python train.py --n_layer=13 --vocab_size=2048 --norm="rmsnorm" --norm_place="pre" --norm_eps=1e-05 --bias="none" --extras=["capped logits"] --init_std_up=0.0237 --init_std_down=0.0 --lr_mult_o=4.0 --beta1=0.93 --warmup_steps=200
MLP neurons of a small language model. Each row is named by its layer, matrix (gate and up: input weights; down: output weights) and neuron, and shows model dimensions 144-207. Each number is 128 + 32 x the weight over its row's rms, rounded and kept within 0 to 255. A neuron's up and down rows have the sign that makes its largest values positive.
After each neuron's rows, "fires before" lists the tokens most often just after its 100 highest values on Wikipedia text that the model never trained on; "fires after" lists the tokens most often just before its 100 highest values on Wikipedia text that the model never trained on. A number after a token or word is its count.

L6.gate130 [ 60 179  94 188 174 194 139 132 130 107 148  76 165 105  76 112 156 137 125 102 111 119  49 144  58  93 105 143 139 112 143 122 173  99 125  94 162 128 136  89 100  78 133 177 110 128  92  99 115  93 149 120 132 145 157 109 137 139 195  77 110 154 105 129]
L6.up130 [ 79  89 164 121  95  97 153 139 137  83  76 117  92 129 134 132 102  92 117  54 166 148 101 158 238 122 118  97 105 114 154  89 128  93 165 107  91 190 135 114 101 111  87 164 101  86 135 155 114 148  90 122 100 190 119 146 123 162 138 112 129 111 135  82]
L6.down130 [113 162 152 113 174 184 124 158 170 131 129 196 123 144 136 105 160 125 166  80  69 116 110 177 124 119 103 155 145 145 131 155 168 147  87 191 108 127 118 112 159 157 122 152  87 116 144 124  90 137  96 150 145 168  58 180  91 114 158 102 123  87 135  94]
fires before: "." 27, " |" 21, "″" 4
fires after: " |" 37, "|" 22, "-" 8, "\n" 6, "′" 4

L8.gate340 [142 166  59  86 127 117 135 123 123 157 125  66  64 154 151 190 122  94 131  80 140 141 147 133 140 176 108 129 130 107 173 110  86  79 130 151 135 135 100 154 181 144 135 144 120 102 108  89 146 142 116 167 156 131 147 126 139 100 152 118  72 145 115 118]
L8.up340 [124  85  68 122 131 129 108 110 107 143 170 118 134  95  96 121 207 146 130 149 166 184 118 131 122 159 140 198 176  93 132 124 136 158 159  74 111 124 128 155 119 155 139 113 121 157 143 119  87 117 170 148 191 161 157 101 121 132 153 190 130 142 134 158]
L8.down340 [115 144 107 181 111 143  90 151 154 100 190 103  95 111 114  96  75 180 130 115 165 104  84 103 159 122 113 167 103 123  93  99 127 125 157 107  84  97 138 104 123 153 180 133 112 120 100 157 144  85 177 191  92 159 110 184 145 167 162 133 119  96 145 168]
fires before: " |" 31, "." 11, " of" 8, "s" 6
fires after: " |" 42, "ish" 5, "le" 5, " c" 4

L3.gate607 [113 133 186 143 116 169 146 162 126 115  87 138 171  99 142 108 112  79 102 117 103 183 110 123 151 128 160 128 106 162 196  99  99 158 126  36 154 147 105 123 131  76  99 117 128 136 146 151 129 139  99 105 161 105 161  74 134 127  76 171 122 163 195  70]
L3.up607 [136 123 164 125 174 137 141 155 152  85 104 129 111 118 111 136  87 136 141 118 165 146 106 223 152  94 117 153  89  97 143 134 187 147 123  65 134 149 154 120 111 158 148 134 123 145 149 138 132 131 136 116 158 111 139 102 152  93 143 152 174 213 118  44]
L3.down607 [151 107 178 164 141  87 116 155 130 109 129 139 153  66 147 108  99 136 133 141 113 104 139 110 124 104 169 120  89 169 100 117  71 197  95 159 151 129  69 144 114 135  82 195  88 113 147 106  89 169  90 112 119 125 130 125 125 119 109 189 119 136 125 146]
fires before: "-" 47, "\n" 37
fires after: "." 30, ")" 24, "oun" 5

L3.gate454 [ 84 101 122 214 142 139 146 152 121 140 154 165 160 167 133 127 133  95 126 103 139  91 122 131 117  81 121 154 109 113 166 130 147 114 138 128 111 124  73 167 170 109 150 166 170 141 131 143  99  70  75 126 128 166  74  47 105  89  88 148 156 130  67 108]
L3.up454 [144 105  90 183 167 119 162 157 127 142 132 182 115 149  51 112 161 122 146  29 102 104 147 142 107  73 146 180 151  67 160  93  87 162 126 135 175 135  99 177 167  72 142 155 142 156 140 139 149 111 112 129 140 175 134  90 113 121 153  88 123 172  99 154]
L3.down454 [137 125  96 168 163  81  87 128 167 147 124 185 133 123 100 114 146 143 138 105 130 110 151 128 102 156 147 153 117 137 158 146 108 151 116  64 168 151  73  98 111 111  97 124  88 198 175 114 146 113 153 121 119 164 174 163 134 154 120 101 123 136 120  99]
fires before: "-" 60, "\n" 23, "=" 4
fires after: ")" 44, ");" 7, "\n" 6

L2.gate100 [ 94 132  73 128 141  86  87 121  63  98 221 131 167 131 165 115 114 115 118  76 139  46 130  85  97 119 188 144 138 108 214 143 130 108 156 113 155 139 149 135 160 157 168 154 135  92 100  78 143 113 141  84  99  88  94 187 179 103 135 138 175 104  97 106]
L2.up100 [119 144 181  86 105 136  90 125 112 115 134  82 119 141 174 129 146 143 138 153 155 149 133 173  74 110 142 141  49  80 133 116 160 146 120 184 188 146 134  96  67 119 169 119 198 165 176 124 111  76 145 128  92  30 142 179 126 122  68 134 133 159 180 181]
L2.down100 [101  50 131  94 121 141 160 120 100 122 162 114 126 181 163  89 121 163 158 156 135  75 116 107  64 157 132 154  67 106 200 172  84 187 122 183 150  84 167 129 189 109 172 166 155 159 108 117 111 115 167  85 147 106  82 122 107 121 180 143  64 136 110 134]
fires before: "|" 76, "|---|---" 10, "\n" 9
fires after: " |" 77, "\n" 17, "|" 6

L3.gate240 [175 111 127 144 113 150 162 137 140 118 148 100 156  87 103 135  97 128 119 134 153  64  80 133 117 128  70  86 144  75 109 136 164 142  98 130 101 170  94 132 160 109 104 151 118 222 124 140 186 195 102 146 117 134 159 163 145 138 129 147 156 132 150 179]
L3.up240 [161 196 151  73 122 146 175  87 124 135 173 142 106 154 142  74 163 106 165 114  98  85 151 115  88  94  83  93 124 105 180  94 143  85  84 124  81  75 158 103 126  84 154  82 189 161  67 115 133 111 147 150 167 144 144 137 111 102 170 150 199  73  85 163]
L3.down240 [ 61 142 122 101  87  94 178  87  58  86 169 165 174  57 118 118 135 156 177 177 145 135 110  79  75  96 169 168 157  74  99  93 160 141 109  84 124 133 136 151 188  89 155 104 172 150 140 187 151 104 132  90 129 131 141 145 175  87 170 133 116 149 158 124]
fires before: "ir" 16, "able" 11, "qu" 7, "ts" 6, "ac" 6, "ed" 6
fires after: "v" 18, " ad" 16, " Ad" 16, " r" 7, " sub" 7, " con" 5

L8.gate515 [107 127 163 151 136 155 144  53 120 120 110 158 147 103  92 123 120 122  72 197 131 160 114  94 151 154 107 124 113 164 165 175 160  99 188  92 179 144 156 145 152 119 150  66 162 116 105  81 134 119 151 204 126 101 157  79 140 109 204 104 132 106 113  70]
L8.up515 [106 124 148 165  76 137 137 159 127  61  90  86 154  71 105 109 112 178  99 208 183 191 150  96 128 147 121  95 153 114  89  90 130 192 185  94 148 168 137 187 195 121 117 162 175  98 185 187 174  99 149 125 115 157  82 128 159 102 158 107 193 152 152 135]
L8.down515 [123 138 100 114 118 155 161 125 184  93 121 112 113 133 154 109 153 113 147 208  98 138 118 123 192 141 119 156  84  93 127 167 120 107 116 121  93 122 136 114  98 140 160  96 127 120 146 139  92 113  68 148 160 157 141 135 140 132 165 142 111 136 148 112]
fires before: " |" 68, "." 13, "A" 4, "it" 4
fires after: " |" 40, " P" 10, "|" 10, " 4" 6, " 5" 5

L3.gate431 [122 173 111 110 105 113  73  84 118 147 185 117 105  85 130  66  78 113  90 102 131 159  91 153 114 100  81  97 156 102 114  87 106  58 109 162 127 101 156 153 128 109 162 175 125  69 174 140  84 176 153 196  82 132 177 126  97 104 142 133 142 134 140 166]
L3.up431 [154 106 158 168 114 144  87 173  93 147 126 162  85 127 171 111 164 189 181 124 113 177 105 134 120 162 113 148 129 118  87 164 171 141 125 108 108 105 128 133 160 140 183 158  88 126 128 145 154 115 121 161  74  74 138 155 116  90 148 169 107 107 165  54]
L3.down431 [ 88 120 153 164 130 145 109  64 133 117  76 154  94 143 140 163 122 114  64 158 132 143 122 159 122  74 133 196  92 179  53 113  61  98 103 155 144 136 110  84 111  66 156 133 111 185 108 104  57 147 169 130  83 139 160 148 134 122  56 158 131 130 109 160]
fires before: " |" 22, "ir" 22, "ed" 6, "4" 4
fires after: " Ad" 21, "." 12, " ." 12, " |" 8, " ad" 5, " comm" 5

L9.gate274 [ 54  90 102 168  48 127 119 179 138 127 155 132 115 128 136 166 160 117 138 130  83 128 107 127 121  98 145 121  92 104 102 123 102 156 159  84 163 111 116 104 112 164 141 180 174 131 146 152 119 116 159  95  91 167 123 192  99 118 119 163 112 173 182 152]
L9.up274 [144 136 115 166  67 115 167 122 135 139 169  95 158 109 158 122 160 120 155 158  71 136 177  51 141 163 173  79 103  70 161 173 117 164 209 103 107  78 144  74 125 175 102 134 159 171 142 124 139 136 125  67 149 128 118 160 157  96 160  96 139 175 132  93]
L9.down274 [146  67 127  94  91 178 108  94 127  52  97  60  94 111 188 131  98 168 200 111 110 119 172  74 113 139 113  72 101 158 155 137 108 192 119  60 112 144 168 125 142 200  89 128 119 165 162 113 110 131  89 127 127 123 141 119 108 116 127 165 188 125 140 110]
fires before: "." 42, " |" 25
fires after: "|" 48, "\n" 12, " |" 6, " No" 5, " 5" 4

L8.gate291 [109 169 145 139 133 200 178 118 188 105 136 117 188 119 151 140 106 130 156 100 156  77 119 112 137  95 157 188  78  97 117 150 178 109 121  97 210 155 101 181 125 150 143 107 108  90 114 158 131  85 134  77 158 146 184 139 118  74 129  75 130 189 134 120]
L8.up291 [150 108 126 150  55 120 153 106 205 178 117 123 161 154 140 106  92 162 149  96 142 128 157 135  98  89 117 151  99 118 135 107 162 111 118  87 174 141 100 202 151 216  85 105  54 121  75 127  75 110 132 125 115 154  96 139 120 114 154 155 197 155 156  85]
L8.down291 [170 123 169 148 132 143 140 118 127 158 105 147 134 120 135 186 120  86  72 101 107 104 142 125 145 121 185 119 114 108 104 189 125 170 108 106 179 133 101  95 138 178  66  89 108 138 133 133  79 100  75  97 123  97 150  79  96  84  46 105 155 176 143 123]
fires before: "-" 75, "\n" 21
fires after: ")" 30, "." 18, " s" 5

L6.gate320 [146  69 133 206 151 139 169 137 157 153 146  91 112 208 147 108 132  82  80 182  75 142  84 142 101 135 155 128 144 135 132 124 169 111 133  89 134 102 178 140 112 132 128 162 203 124 118 115 115 153 125 100  63 127 133  94 115  94 115 118 116 142 148  93]
L6.up320 [152 143 104 166  46 197 136 184  97 119 133  94 112 128 110 157  79  94 112 103 139 155 144 110 101 125 133  96 150 123 165 118  72 137 132 179 108  95 162 157 106 113 107  86 139 173 145  66 136 222 164 162 155  90 118 138 132 205 121  76 111 140 134 183]
L6.down320 [ 98 141 155 165  94 172 132 185 195 107 124  59 150  50 170 120 135 173  81  92 107  85 166 117 135 153 150 120 122 168 101 156 163 149 105 128 187 126 138 154 131 150 127 129 157 151 102  97 107 141 138 139 135 133 125 111 152 159 122 118 136  93  86 127]
fires before: "as" 16, "ico" 14, "a" 9, "ican" 7, "av" 6, "on" 5
fires after: " M" 20, " T" 15, "re" 13, "or" 7, "os" 6, " " 4

L6.gate72 [127 116 165 148 148 233 101 108 146 181 139 142 110  90 184  96 152 126 104 124  95 122 155 145 127 146 116 133 134 110  97 134 157 126 192  88 135 146 106 214 167 128 122  80 167 156 120 132 190 155 143 126  90 139 166 109 107 127 145 126 157  90  74 142]
L6.up72 [122  54 105 148 157  93 115 104  75 105  94 172 101 163  87 122 148  97 139 111 109 105 134 178 131 163 121 124 124 150 135 158 133  96  97 154 178  84 141 110 153  30 127 177 180 117  85 109 183 203 165  95 169 124 122 166 125 140 112 139 129  84 150 146]
L6.down72 [ 86 130 161 111 154 144  71 120 121 151 149 109 138  85 131 126 121  90  94 139  65  95 110  99 114 173 154  93  78 208 123 158 127 137 165 126  93 138  83 163 116 105 176 151 169 109 158  93 105 121 165  72  92 170 130 141 109 105 146 140 190 141  92 138]
fires before: "el" 19, "ia" 10, "ish" 7, "on" 6, "ian" 4, "y" 4
fires after: "ent" 22, " Ind" 12, " Sc" 10, " An" 6, " B" 6